Weights of a small transformer language model: width 448, 49.8M parameters.
MLP neurons of a small language model. Each row is named by its layer, matrix (up: input weights) and neuron, and shows model dimensions 192-255. Each number is 128 + 32 x the weight over its row's rms, rounded and kept within 0 to 255.
After each neuron's rows, "fires on" lists the tokens most often at its 100 highest values on Wikipedia text that the model never trained on. A number after a token or word is its count.

L7.up1089 [136  51 122 149  75  87  89 110 133  90 153 101 144 108 108 134 131 130 116 105  89  59 131  71 154  99 109 145 136 146 177 151 217 129 127 141  91 167 126 166 115 151 111 135 128 124 126 149 171 110  91 102 112 136 146  87 103 108 103  95 133 133 161 158]
fires on: "(" 50, "in " 20, "on " 15

L8.up1023 [157 119 119 123  89  91 152 147 119 104 185 116 109 129 164 119 120  94 132 151 117 114 161 117 150 149 156  83 155 134 141  77 122 117 143 141 138 189 158 197 132 106 139 148 128  87 128 175 101 170 119 128 137  90  87 149 149 128 136 142 110 148 160  88]
fires on: "and " 42, "that " 5, "ates " 5, ", " 5, "to " 4

L8.up1630 [133 106  71 118  84 131 112 115  81 119 126  88 154  74  84 107  98 135 124 115  94 118 167 132 151 136 130  89 162 160  89 134 155 131 188  69 150 121 145 145 148 152  80 143 127 138  97 122 247 133 151 106  89  99  95 134 111 151 154 188 133 119 159 148]
fires on: ", " 24, "was " 18, "and " 6, ": " 4, "to " 4, "were " 4

L3.up882 [110  97 153 132  97 131 129 176  93  94 153 197 180 102 140 124  84  96 100 102 179 132 145 144 102  68 119 164  46 136 119 109 192  88 141 174 200 163  90 167 107 138 188 116 122 143 119 141 100 142 119 100 128  35 121 135 114 125 125 136 129 173  80 111]
fires on: "of " 22, "by " 19, "on " 15, "in " 13, "from " 9, "199" 5

L8.up1170 [ 64 120 107  86  78 135  81 117 178  82 169 155  81 130 148 126 135 111 152 112 144 141 180  81  78 107 146  72  92 196 145  92 128 153 110 131 118 116 105 131  59 147 151 131 203 128 162  97 130 151  93  85 159 100 143  97  68 163 130  92 166 127 144 141]
fires on: "." 58, ":" 33, "' " 9

L8.up931 [132 118  95  93 104 117  71 173 104 128 169 143 122  99  99 104 129 108 116  97 164 124 121  90 106 115 144 160 208 160 108 105 152 159  86 144 111 118 105 147 134 179 164 170  91 130 118 193 133 131 142 128 144 119 165 135  80 167 116 128 124 164  76 145]
fires on: "| " 32, ": " 10, "The " 8, ", " 5, "\"" 4

L3.up509 [111  91 118 120  73 147  83 131  77  95 142 105 112  67 183 116 117 117 157 134 145  89 161 124 119 138 166 163 152 103 109 141  88 145 145 138 157 127 141 131 117 159 153 100 129 141 107  48 157 180  85 135 109  88 136  93  84 137 162 114  76 142  77 139]
fires on: "to " 52, "in " 8, "following " 6, "of " 6, "by " 5, "until " 4

L3.up92 [ 56  95 105  74  79 135 119 117 109 107 176 117 197  79 146 175 141 119 142 157 149 120 106 116  98 106 168 171 197 120 130 115 106 139 120 156  90 138 173 139 114 102 115  83 118 176  91 174 134 150  80 116 136 130 117 137 129 124 143 148 115 167 125 146]
fires on: "to " 20, "-" 16, "in " 13, "ts " 6, "s " 4

L3.up1505 [114 117 124 164 186 113  94 139  98 158 161 110 165 132 131 100 110  65 168 134 145 123 132 138  76 121 163 129  44 100 147  98 156  61 140 133 120 136 106 148  91  91  91 150  92 122 109 134  88 119 118  76 164 134 159 141 150 163 171  89 131 125 101 136]
fires on: "(" 46, "\n\n" 24, "- " 16

L7.up1126 [ 93 126 133 161 136  86 108 143 160  97 140  70 101 130 108  96 121  99 142 162  96  97  81  82 138 138 130 140  96 171  95 115 111 140 124 150 204  94 142 187 143 145  86 101 158 132 132 124 142 173 160 127 148 106  93 176 106 166 168 178 134 188 185  82]
fires on: "O" 14, "first " 11, "\"" 11, "became " 8, "is " 6, "was " 5

L8.up407 [128 158 135 143 109  50 102 117  97 137 117 116 104 131 120  91 127 115  77  90 124 105 181 157 160 100 125 104 118 150  90 152 137 155 136 108 176 158  73 156 102  90  73 138 138 158 110  65 202 174 131 144 142 120 141 142 125 158 147 151 189 124 198 158]
fires on: "and " 42, "re" 9, ", " 8, "-" 5

L7.up132 [103  85 115 146  62 123 111 156 119 126 198 137 137 130 126 164 160 133 111 171 161 110 138  77 115 162 144  75 131 141 125 135 144 145 128 177 171 148  66 174 103 157 159 128 154 107  90 150 198 179 138 105 142 129 118 143 148 158 158 122 149  79 123 183]
fires on: ", " 22, "| " 14, "at " 13, "in " 13, "from " 6, "to " 4

L7.up1586 [ 93 134  98 198 103 113 123 142 120  88 119 109 107 100  93 138 163  63 155 178  91 122 104 123  92 104 164  76 143 186  88  99 140 169 141 158 112  88 168 141  81 100  81 111 158 143 110 171 172 104 157 131 135 152 103 144 129 117  39  98  91 174 101 117]
fires on: "the " 44, "| " 11, "while " 6

L7.up627 [ 97  89 114 143  70 111  93 175 125 107 160  73  86 131 107 119 142 128 186 137 112 142 155  97 126 128 157 122 172 191  77 162 127 202 105 106 127 120 168 224 137 109  99 154 147 160 131 107 115 150 177 121 112  91 132 134 181  88 186 176  99 109  92 136]
fires on: "most " 22, "\"" 8, "more " 7, "very " 6, "two " 6, "only " 4

L3.up560 [128 143  83 137 129  40 141 188 132 113 160 136 153 116  91 166 129 121 140  81 122 128 165  80 139 136  75 105 104 147  92 103 112 153 165 110 145 167 106  77  93 113 136 111 161 154  77  72 158 183 111  90 111 101  57 116 112 216 112 132 102 158 105 139]
fires on: "of " 35, "-" 22, "on " 10, "12 " 5

L7.up1584 [139 145 135  88  97  59 111 136 154 109 104 143  96  81  56  74 102 132 128 141 111 118 132  66 128 137 151 116 110 169  81 119 197 125 144 116 139 178 186 161 139  96 105 128 114 112 120 122 143 153 193 104 179 133 157  83 113 157 195 122 130 133 133 127]
fires on: "\n" 52, "\n\n" 24, ". " 20

L3.up717 [122 123  85 122 111  99  64 167 133 119 164 144  92 115  95 128 124 133 106 132 125 118 117 141 151  89 138  99 122 137  84 150 102  55 114 163  78 151 143  82 151  86 132 114 145  96 121 130 119  97 137 101 125 100 104 164  54 123 125 111 100 150 150  40]
fires on: "the " 19, "with " 17, "for " 16, "in " 11, "at " 7, "or " 5

L3.up1271 [126 108  94 110 123 146 134 140  93 118 118 126  79 134 134  88 135 103 142 115  88 139 213 103  95 136 116 152  68 140  86 128 157 197 119 112 121 169 119 137 115 112 144 111  74 116  88 110 146 161 148  90 128 132 125 124 210 109 161 138 168 151  78 103]
fires on: "\n" 37, ", " 24, "s" 11

L3.up993 [124  71 112 131 135 104 116 229 141 120 193 109  68 183 102  52 120  88 126  91 172 106 174 108  96 132 109  63  89 172  81 157 192 134 157 123 130 133 136 101  70 148  99 158 111 143 155 121 125 137  75  99 132 130 163 175 126 204 141 161  58  77 134 116]
fires on: "==" 58, "in " 18, "on " 13, "===" 11

L3.up1044 [160 154 149 137  62 118 118 124 124  70 134 126 135 111 125  88 111 120 150 132 181 141 183 145 115 125 187 150 128 145 110 161 158 193 168 127 146 135 103 175 169  94 108 124 158 151 127  91 121 130  83 125 147 131  79 154 120  89 139 193  94 199 138 121]
fires on: "by " 25, "led " 14, "of " 14, "with " 11, "up " 4, "al" 4

L3.up1714 [ 73 123  89 134  78 121  92 182  76  58 115  94 119  77  68 116 105 109 142  61 111 107  92 165 159 148 160 128  98 136 130 180 123 129 131 202  97 201 142 129 117  96 144 113  97 151 148  96 102 138 131 146 120 120 108 127 165 121 107 140 113  98 129 149]
fires on: "to " 62, "for " 27

L3.up1537 [142 150 105 121 147 116 105 142 114 121 147 148 141 127 152  74 128 124 124 114 142 131 147 163 117  82 116 110  62 131 167 131  97  88 156 137 143  62 125 188 108  70  83 114 145 155 176 143  76  84 135  94 180 121 191  90 120  76  73  83 153 168 119 111]
fires on: "- " 83, "(" 12

L7.up1346 [ 57 119  92 176 117 152 104 144 123 113 110 154 149 102 129 145 127 160 139 164  84 108 134  94  63 141  71  54 124  98 176  72 137 166 113 154  80 131 164 109 154 108  77 112 110  90 126  90  99 107 157 141  91 125  70 115 105 152  54  56  93 135 105  89]
fires on: "| " 48, "the " 19, "ing" 9

L3.up168 [128 142 126 161 110  73 116 117 137 107 140 114  66  89  72  93 122  75 119 138 142  91 184 147 133 106 151 139 139 164 142 157 186 182 133 197 123 159 162 144 130  85 103 161 131 175  91 154 117 128 169  83 112  92 127  76 119 115  86  99 111 124 155  78]
fires on: "| " 69, "H" 20, "h" 4, "for " 4

L7.up22 [105 160 117 134 123 125 164 128  97 119 147  92 101 124 149 133  69 123 169  35 108  81 168  97 122 179 174 148 110 149 119 122 135 214 126 137 121 205 127 123  82 140 137 116 150 130 131 132 147 125 133 152 129 101 149 164 177 105  87 121 140 156  99 105]
fires on: ", " 35, ". " 16, "\n" 9, "\"" 6

L7.up1016 [141 112  82 183 114 104 113 149  94  98 157 169 122  81 115 113  54 130 163 200 142 120 135 116  93  91 189 152 177 143  73 141 131 115 176 137 149 121 106 161 149 153 103 140 101 131  98 180 134 140 118 141 104  87 120 104 109 165  56 145 145 157  97 149]
fires on: "the " 36, "The " 10, "its " 4

L7.up1445 [106  95 137 133 118 123 131 142 102  92 120  88 120 114  98  93  96 158 139 150  75  83 148  86  79  84 199 173  82 182 108  83 118 162 213 156  96 138 127  96 157  82 109 105 118 139 121 149 136  94 205 104 120 169 181 129  91 145  44 135 183 188 112 146]
fires on: "the " 84, "(" 9

L3.up1250 [ 90  89 116 156 165 126  26 161 158 114 164 183 141 163 167  88 125 115  78 126 153 151  68 130 102 168 166 184 151 143 112 115 201 123 107 130 125 154 103 143 122 146 133  99  88 118 145 162 151 108  86  86 175  98 182 125 173 102 135 123  48 128 101 112]
fires on: "to " 27, "of " 20, "at " 17, "by " 16, "from " 9

L8.up662 [117  63  74 126 122 148 138 155  50  84 138 146 137 145 140 133 174  86 140 195 127 110 120 127 175 122 136  63 151 149 111 107 115  83 151 192 121 121 146 162  58 133  68 148 128 108 124 171 173 146 153  72 123 173 135 133 148 135 100 145 138 157 122 174]
fires on: "the " 45, "The " 17, "his " 14, "- " 4

L8.up1356 [ 95 132 103 100  90 155 141 123 145 107 134 158 144 128 140 125 157  82 103 104 154 127 186 120 133 134  93 122  90 212  98  86 160 110 127 160 164 139  98 121 116 139 115  98 151  89 140  56 151 122 105 108 128  78 161 154  67 136  84 129 177 133 136 128]
fires on: "with " 24, "in " 13, "over " 6, "by " 5, "for " 5

L3.up1322 [144 113 123 100 114 172 112 130 166 128 191 146 123 159 205 112  74  96 162  84 151 112  83 124  58 169 145 128 108 122 100 116 155 153  95 194 119  80 172 175 104  90 135 142  82 132 116 172 170 130 149 128 155 132 144  95  91 113 137 184 108 145 122 163]
fires on: "-" 54, "and " 23

L7.up278 [145 100  99  76 134  68 101 143 124 137 137 172 120 106 104 163 189 117  92 192 149 127  92 103 161  57 150  65 175 139 139 133 118 115 128 177 139 197 103 132 111 156 132 120 126 146 123 109 171 127 115  70 104 148 119 203  79  87 150 119 127  98 141 139]
fires on: ", " 18, "in " 18, "by " 9, "of " 9, "to " 7, "e" 4

L7.up1526 [119 165 129 141 123 104  61 184 124  68 184 171 165 110 131  82 148 131 145 149 161 145  69 147 151 110 118 111 175 145  68 128  95  86 121 113 166 127 135  99  94  91  97 116  99 142 127 112 105 166  81 101 149 168 139 106 130 145  86 163  85  76 131 175]
fires on: "of " 48, "in " 22, "to " 17, "for " 6

L8.up763 [145 109 104 129 133 106  44 110 156 145  98 205 114 147 105 161 167  97  87 143  75  81 141 129 146  82 146 109 120 112 127 106 158 176 138 152 105 119 105  98  71 102 164 111 123 100 145 109 201 113  85 106 100 175 156 139 134 150 161 127 133 172 119 157]
fires on: "and " 30, ", " 26, "–" 12, "the " 5, "in " 4

L3.up1033 [162 107 165  91 114 141  93 159 108 134 172 121 146  77 128 156  94 109 162 139 100 177 141  96  94 132 150 213  87 123 131 161 161 185 176 140 193 172 156 110 121 106 153  67 165 182 119 102 139 151 112 126 102  90 107  95  84 119 165 169  86 131 108 172]
fires on: "by " 37, "of " 25, "were " 8, "are " 7, "time " 5, "up " 4

L3.up1231 [ 87  63 138  37  96 185 137 134 122 158 178 141 118  98 121  77 111 125 102 105  96 119 130 137  95 118 176 139 153 148 119 132 137 152 113 155 120 159 146  93  42  92 127 120  57  81 145  98 162 153 113 114 179  88 180 100  54  98  88 147 127 173 149 121]
fires on: "of " 24, "well " 21, "and " 18, "\n" 5, "out " 4, "age " 4

L8.up1347 [162  80 137  85  88 159 157 138 201 116 174 147 103  57 118  77 118 116  98  81 142 107 118 136  88  99  96   3 115  93 153 110 115 100 123 105 103 138 184 114 170 140 112 146 143 166 112  88 138 183 140 138 135  91 117 130  94 148  96  79 132 172  99  72]
fires on: "." 52, "-" 19, "–" 15, "| " 11

L7.up1189 [122  86 112 111 102  61 127 210 110 128 128  73 113 123 126  89 109  76  75 166 100 123 142 128 134 123 152  88 117 178 113 102 151 127 148  80  90 105 149 173 160 138 201  70 138  96 102 142 159 140 142 160 134  81  54 118 104 100 138  95 142 181 150 126]
fires on: ", " 39, ") " 6, "was " 4, ": " 4, "and " 4, "(" 4

L7.up265 [ 72  88 117 141  58 149  97 147 150 140 145 122 144 105  73 149  96 101 147 136 142  67 105 130 177  80 130 177 141 141 120 132 154 129 130 141  87 151 144 153 168 141 108  97  79 143 150 173 171 134 134 141  96 126 150 128 121  96 134  85 120 117  98 106]
fires on: "| " 42, ", " 8, "War " 6, "March " 4, "in " 4

L7.up1080 [137  69 118 100 171 120 127 153 124 126 138 138 138  93  99 104  95 113 105 124 175 132 151 139 177 139 148 100 110 100  42 115 123 142 160 128 154 152  90 171 133 108 132  94 177  98 116 111 173 139 130 145  91 123 135 129  93 155 124 121 122 156 144 134]
fires on: ", " 33, "and " 13, "-" 9, "by " 7, ": " 6

L7.up4 [109 124 119 116  77  95  99 204 173  95 145 144 114 115 102  98  93 125 139 123 155 107  94 129  97 169 133 132 129 116 170  88 119 121 113  58 118 139 145 158 147  63 241 108 160 120 134 106 190 138 118 133 155 152 164 113 105  85 110 159 129 123 110 142]
fires on: "F" 35, "f" 13, "D" 10, "in " 4, "Sp" 4

L3.up1664 [142 132 144 118 158 124  99 167 139 130 106 125 100 140 164  89 109 111 126 116 154 128 131 110  78 146 146 130 120 139 149 117 141 111 201 113 162 131 138 185 163 159 168  56 141 123 156 115 165 100  92  81 136  91 131 156 120  35 127 171 106 182  83  93]
fires on: "by " 21, "El" 12, "Year " 8, "from " 6, "with " 5

L3.up528 [103  74 122  72 137  69 132 168  97 115 130 166 140 155 100  91 128 126 105 125 174 103 112 104  54  96 159 156 128 100  58  91 164 171 100 143 148 140 140 115  99  85 109 138 120 176 139 120 187 100 120  64 161  97 101 162 147 128 100 126  90  95 145  93]
fires on: "to " 21, "on " 16, "for " 14, "of " 14, "made " 7, "in " 5

L8.up466 [166 143 129 143  84 121  91 151 172 102 124 111 124 149 120 149 136 133 173  75 228  97 176 104 129  96 178 122 107 147 118  96  83 117 144 128 152 138  89 152 127 120 125 110 161 171 142 147 167 131 149 149 141 119 150  86  77 128 101 127 176  95 159 115]
fires on: "–" 17, "-" 13, ":" 10, "in " 6, "of " 5, "one " 5

L3.up938 [135 127 108  72 150 153 171 172 141 130 154  64 124 114 119  80 111 121 113 124 124 113 133  87 128 112 156 163 138 124  96 111 112 171 120 151 199 143 132 130 139 121 164  75 101 105 118  87 178 162 114 130 166 137 125 135 131 141 129 195 132 134  77 112]
fires on: ", " 54, "However" 5, "8 " 4

L3.up1139 [149 157 138  40 171  67 139 125 155 117 153 134 109  83 131 153  73 116 148 118 129  67 148 165 143 139 131 100 123 166  90 155  81  83  91 133 117 115 184 121 124 135 150 119  63 129 127  95 101  94 121 145 164 165 184 128 166 170 124 163 100 198 132 157]
fires on: "to " 41, "as" 16, "of" 6, "to" 4

L3.up1498 [141 120 109 128  96 100 151 164 107  97 159 159 181 129 145 113 113 111  93  96 108 126 149  70 123 146 115 142  66 147 167 103 128 121 159 136 144 100  80  81 116  95 168 100 165 130 116  73  85 159  89 141 158  99 146 116 150 148 117 113 161 171 133 113]
fires on: "on " 24, "for " 17, "up " 16, "and " 14, "of " 10, "in " 9

L7.up862 [137  92 122 152  77 124  76 113 186  86 133 122 102 105 103 106 134 142 144 158 114  92 148 102 133 105 166 154 119 188 150 144  79 120 136  72 170 113 166 132 152  93  65 124 125 122 140 162 174 138 130 168 168 111  91 113 165 141 139 187 103 130 102 106]
fires on: "the " 26, "was " 6, "\"" 5, "be " 5, "== " 5, "very " 4

L8.up768 [145 107 101 140  66  90  66 140  83 121 118 141 144  76  96 159 112 126 143 135 118 165 167  53 132  93 129 161 118 138 115 107 184 122 107 112 178 181 125  99 176 136 117 134 107 162  82 161 146 132 173  76 169  99 139 100  97 176 127 169 104 107  60  88]
fires on: "| " 28, ", " 19, ". " 18, "\" " 8, "-" 7

L8.up64 [ 57  91 116 145 101  79  97 165 111 119 152 155 108  81 176 151 121  91 131 137  76 184 136  91  97 150  78  97 158  95 129 117 120  73 142 105 168 146 106 134 157 127 119 116 135  88 108 109 177 135  65  49 153 131 175 138 155 115 111 157 132 106  81  53]
fires on: "in " 26, "of " 16, "| " 14, "P" 8

L3.up131 [ 94 131 129 157 106 164  83 106 136 147 102 132 145  98 101 101 113 153 138  78 124 182 156 133  81  81 114 100 132 135  88 117  85 107 143 123 159 125 105 174 129 136 156 121 121 112  84 128 188 155  92 144 134 140 153 118 160 155 151 138 179 130  80  88]
fires on: "of " 54, "for " 7, "First " 5

L3.up604 [170 104  96 107 189 153  52 167  81 132 157 122 121 128 144 106 158 122 101 202 112 146 135 123 164 101 120  83 137 129 129  67 123 161 116 122 178 168 154 105 103  90 140  76 137 134  86  86 167 111  72  72 112 131 168 195 121 108  48 137 130  88 107 108]
fires on: "to " 57, ", " 11, "around " 5, "old " 4

L3.up1717 [129 150 118 149 160 116 124  97  65 121 119 133 100  77 116  45 161 100 180 135 151 104 159  78 100 127 135 109  54 168 144 138 133 148 143 146  57  99 130 105  94 165 125 103  95 167  76 140 164 157 134 151 130 102 131 134 113 102 131 161 138 153 140 169]
fires on: "and " 23, "as " 15, "/" 11, "en" 6

L8.up1653 [128 111 126 149 101  97  83 109 196 126 144 146  95 141 148  98 119 161  98 135 173 134 200 149 116 118 134 125  99  89 118 128 175 159  96 106 173 138  69 137 149  87 118  88 155  99  75 165 173 130 128 171 154 122 137 152 115 161 106 243 116 183 123 130]
fires on: "and " 17, "was " 15, "-" 6, "are " 6, "were " 5, "is " 5

L8.up1397 [159 120  95  93 117 157  83  86 122 130  98 141 118 161 174 102  97 175 119 150 105  63 138  95 123 179 163 204 218 101 140 112 151 141 144 182  93 109 157 173 114 115 138  98 142 126 124 185 175 190  89  86 107 117 163 181 116 142 169 171 138 128 206 149]
fires on: "–" 23, "to " 10, "before " 10, "-" 6, "after " 6, "born " 4

L8.up525 [140  62 146 150 122 101 121 111 136 152 147 105 120 104 152 118 144  86 126 163 165 136 151 144 139 140 116  45  95 116 159 119 161  97  89 161 202 101 174 134 147  88 135 188 187 169 132  25  93 123 171  90 134 114 141 116 120  73  82 115 141 232 130 114]
fires on: "a " 17, "under " 14, "c" 8, "him " 5, "at " 4, "with " 4

L7.up1456 [127 104 108 118 122  93  43 125 175 122 172 108 136 156 158 123 151  89 144  99 146 138  88 108  83 117 152  74 153 115 169 153 153 168 141 122 182 120 125 165 199  80 102 157 143 127 128 162 114 124 132 158 134 119 133  64  96  58 120 206 107 136 126 176]
fires on: "and " 59, "or " 7, ", " 4

L3.up1187 [ 57 153 120 102 146 122  83  67 119 139 188 152 118 115 130 113 102  75 106 191 136 144 134 111 137 109  81 138 136 108  72 160 119 122 161 210 103 135 189 146 119 137 142  64 108 114 134 143 165 188 114  94 136 117 187 139 164 108 136 187  73 140 154 128]
fires on: "and " 34, "Time " 7, "& " 6, "ed " 4, "since " 4, ". " 4

L7.up614 [153  94 129 150 137 123 138 194 141  92 160 100 137 124 109 110  80 138 137  94 141 138  94  92 153 106 123 124 192  36 126 137  95 131 137 128 127  87 120 118  41 129 102 104 103  88 130  90 127 138  91 145 119  84 143 113 148 167 117 129 154 119 186 209]
fires on: "of " 34, "." 10, "in " 6, "represented " 5

L7.up27 [ 92  52 126  81 144 136 115 113  91  80 175 149 130 111 160 134 115  87 166 101 160 120 186 123  87  86 168 146 178  85  56 148 114 182 172 122 104 139 161 130 158 144 119  81 105 127 114 164 173 171 126 121 152 130 170 193 104  85 108 168 114 119 168 118]
fires on: "and " 22, "the " 15, "early " 11, "during " 10, "-" 5, "to " 5

L3.up482 [147 147  89 112 100 143 123  72 165 110 155  86  71  91 110  98 124  82 159  91 124 169 165 136 118 153 164  87  91 135 179 152  76 122 121  81 126 116 134 170 197 216 117  91 189 138 155 126 156 124 132  95 134 136 192  84 113 146 140  78 164 135 132 116]
fires on: "-" 25, "." 16, ". " 8, "/" 6, "_{" 5, "_" 5

L3.up1738 [121 128 137 134 104 147 127 139 123 137 189 105  74  95 104 139 119 141 119 128 141 173 139  97 113  64 178 136 128 147  74 101 142 125 124 132 115 104  91 119 122 144  87 116  97 168  94 179 127 163 118 120 126 140 108 113  92 187 118 125 117 190 121 173]
fires on: "the " 40, "The " 19, "year " 8, "for " 5

L7.up1145 [162 121 112 149 136  72  63 168 115 147 171 162  73 119 133  82 109  97 155 121 151 115 166  93 120 136 107 163 161 174  67  99 126 132 113 141 179 131 116 185 123 105  56 133 100 135 163 168 123 166  63  73 163 105 119 126 167 156 152 183 105 126 162 158]
fires on: "==" 70, "===" 27

L7.up368 [114 120  90 174  91  79 120 170 162 103 111 139  56  98 134 119  98 118 131  92 141 142 126  68 122 111  95  70 138 207  99 116 135 132 148 126  90 159 147 157 159 122  75 138  99 119 159 134 143 141 168 113 146 172 154  97 115 112 140 189 109 134 126 167]
fires on: ". " 42, "\n" 35, "\n\n" 11, "). " 5, ", " 4

L7.up1324 [107  49 126 131 107  84  96 154 158 172 158 154 137 133 129  92 205  45 117 165 101 140 143 146 122  93 153 109 106 132 118 106 101 142 140 144 114 105 143 175 122 130 101 196 128 153 104 162 149 148 140  91  71 136 158 154 114 127  90  90  89 166  99  92]
fires on: "the " 58, "-" 13, "New " 8, "at " 5, "The " 4

L7.up277 [143 120 123 138 111  86  78 122 144  67 109 141 123  80 133  71 114 101 111 123 167 103 129  88 111 150 147  98 116 182 152  81 157 109 167 107 125 136 125 183 164 121  86 138  74 157 131 125 155 137 192 135 149 124 115 107 120 105 176 189 103 168 156 113]
fires on: "\n" 47, ", " 11, "—" 10, "– " 5, "- " 5, "\n\n" 4

L3.up1255 [156  83 135 142  89 110 105  70  79  97 141 131 118  94 170 171 155 104 186 149 109 140 203  96  95 117 138 151 131  94  77 114 171 163 160 122 159 123 101 126 116 160  51  77 174 157 112 110 157 192  88 120 111 116 179 153  95 196 183 148 186 142 126  86]
fires on: "of " 36, "s" 23, "th " 16, "to " 5

L3.up194 [113 111  99 117  87 117 101 169  98 150 121 100 124  96 133  92 108 132 140 172 101  68 162 148  73 154 146  86  92 118 151  84 120 145 112  61  96 131 158  52 113 140 150 146  98 202 140 106 151 121 158 127 134 103 157 176 139 131 123 183 158 142 150 163]
fires on: "and " 47, "as " 19, "; " 9, "with " 6, "after " 5, "(" 5

L7.up897 [139 127 110  87 130 182 108 130  90 152 118 138 146  99  65 139  90  97 112 128 117 105  96 117 160 114 110 176 103 167 144 141 112 106  72 110 142 137 109 140 146 153 118  79  96 140 125 135 170 134 118 134 144  94 134 174  71 168 146 164 153 101  93  98]
fires on: "198" 29, ". " 12, "199" 8, "was " 4

L3.up1478 [ 70  92 123 172 102 115 135  83 118 101 152 178 168 123 124 139 109 114 178 148 129 115 152  67 179 156 136 145  59 153 154 130 131 155 135 122 146 106  87 152 127 109  97  75 137  97 125 136 106 152  71 134 159 104 132 116 164 119 186 149 179 151 176 147]
fires on: "in " 26, "of " 16, "s" 8, "." 5, "art" 5, "at " 4

L3.up988 [141 110 126 163 124 201 124 121 177 123 148 132 163  69 101 115 155 151 121  81 145 142 125 156 120 149 123 111 142 133 143  93  95 178 109 149 154 132 139 127 140 172 186 131 156 137  65  49 167 148 179 127  98 140 116 133 145  67  91 108  93 153  84 163]
fires on: "age " 25, "–" 25, "-" 13, "round " 6, "through " 4

L8.up996 [114 138 124 133 127 118 108 113 151 151 122 106 151 110 103 137  64 123 132 171 156 104 153 128 138 144 144 103 165 121  88 157 154 156  75 112  98 125 148  98 226 170 107 110 128 148 104 136 154 127 167 105 102  59  99 187  80 162 182 145  64 147  99 131]
fires on: "-" 26, "N" 15, "T" 11, "On" 4

L3.up1225 [151  99 123 106  64 116 117 118 117 137 103 112 131 122  82 140  70  79 122  76 144 167 121 100 143 132 131 109  50 177  97 174 116 133 119 142 119 178 141 179 135 136 134  43 159 124 124  91 114 138 138 109 127 105 116 177 146  93 140 165 127 156  96 131]
fires on: "of " 41, "for " 14, "to " 12, "in " 8, "among " 5

L3.up435 [110 102  85 115 115 173 113  96 126 116 138  60 106 126 119  87  69 136 157 123  61 118 109  72  73 156 147 147 175 124  96 104 119 198 180 144 168 185 165 117  94 128 140 130 130 121  93 166 152 214 124  97 122 119 134 155 127  59  90 195 114 133 117 121]
fires on: ", " 93

L7.up1634 [161 143  85 176 148  70 165 159 129 132 152 164 126 124  69  85 106 125 116 102 151 122  78  91  97  94 158 183 134  97 217 100 171 137  93 143 161 123 168 107 114  89 199 145 156 145  78 114 115 156 180 123 189 144 109  97 141 111  99 149 124 182 135 101]
fires on: "L" 24, "B" 10, "-" 8, "F" 6, "f" 4

L7.up1300 [121  72 189  70 145 145  99 130 145 122 142  90 149 130 121  77 139  98 116 172 156 153 193 115 143  78 132  82 155 170 116  88 149 164 141 163 170 192 103 147 141 147 148 137 120 129 138 147 104 130 139  65 106  94 148 192 110  78 157 146 191 131 105 113]
fires on: "to " 16, "and " 11, "200" 9, "201" 6, "helped " 4, "by " 4

L7.up1528 [209 104  85 130 136 103  99 177 117 120 134 175 114 126  91 144 143 187  73 174  73 111 168  98  88  90 101 101 106 104  79 102 135 111 110 118 132 167  83 134 120 152 156 116  47 140 132 109 147 145  80 127  77 150 142 140 113 147 138 227 167  66 172 114]
fires on: "\n" 65, "in " 19, "for " 4, "of " 4

L7.up1068 [114 153  98 167 102 156  80 105 153  86 189 128  92 142  88 139 139 103 116  81 118  43 173 142  89  90 108  75  98 126  79 124 118 180 100 162 104  97 144 189 117  83  87 153 106 107 122 146 160 146 132 116 112 158 124 105 132  96 113 156 175 153 141 104]
fires on: "and " 27, "have " 12, "had " 8, "has " 6, "also " 5, "just " 4

L3.up1518 [139  87  91 137 130 115 104 166 130 156 139 194 116 108  97  66 127 102 148 209 150 176 176 113 130  78 141 136 138 138 110 151 120  87 168 124 122 155 138 130  76  84 173 130 137 126  78 161 119 135 113 125 172 141  98 184 106 134 111 167  72 131 146 129]
fires on: "of " 26, "ing" 21, "in " 10, "-" 5, "with " 4, "ers" 4

L3.up1631 [ 96  95 153 136  87 100  78 144  88  44 160 137 125 122 146 124 117 115 153 132 170 108 128 168 145 142 102 163 108  82  75 121  92  87 164 121 146  93 117 120  98 110 133  76 121 137  70  97  96 148 121  82 125 116 104  97  73 117 149 139  65 146 135 164]
fires on: "and " 49, "of " 13, "to " 8, "for " 7, "into " 5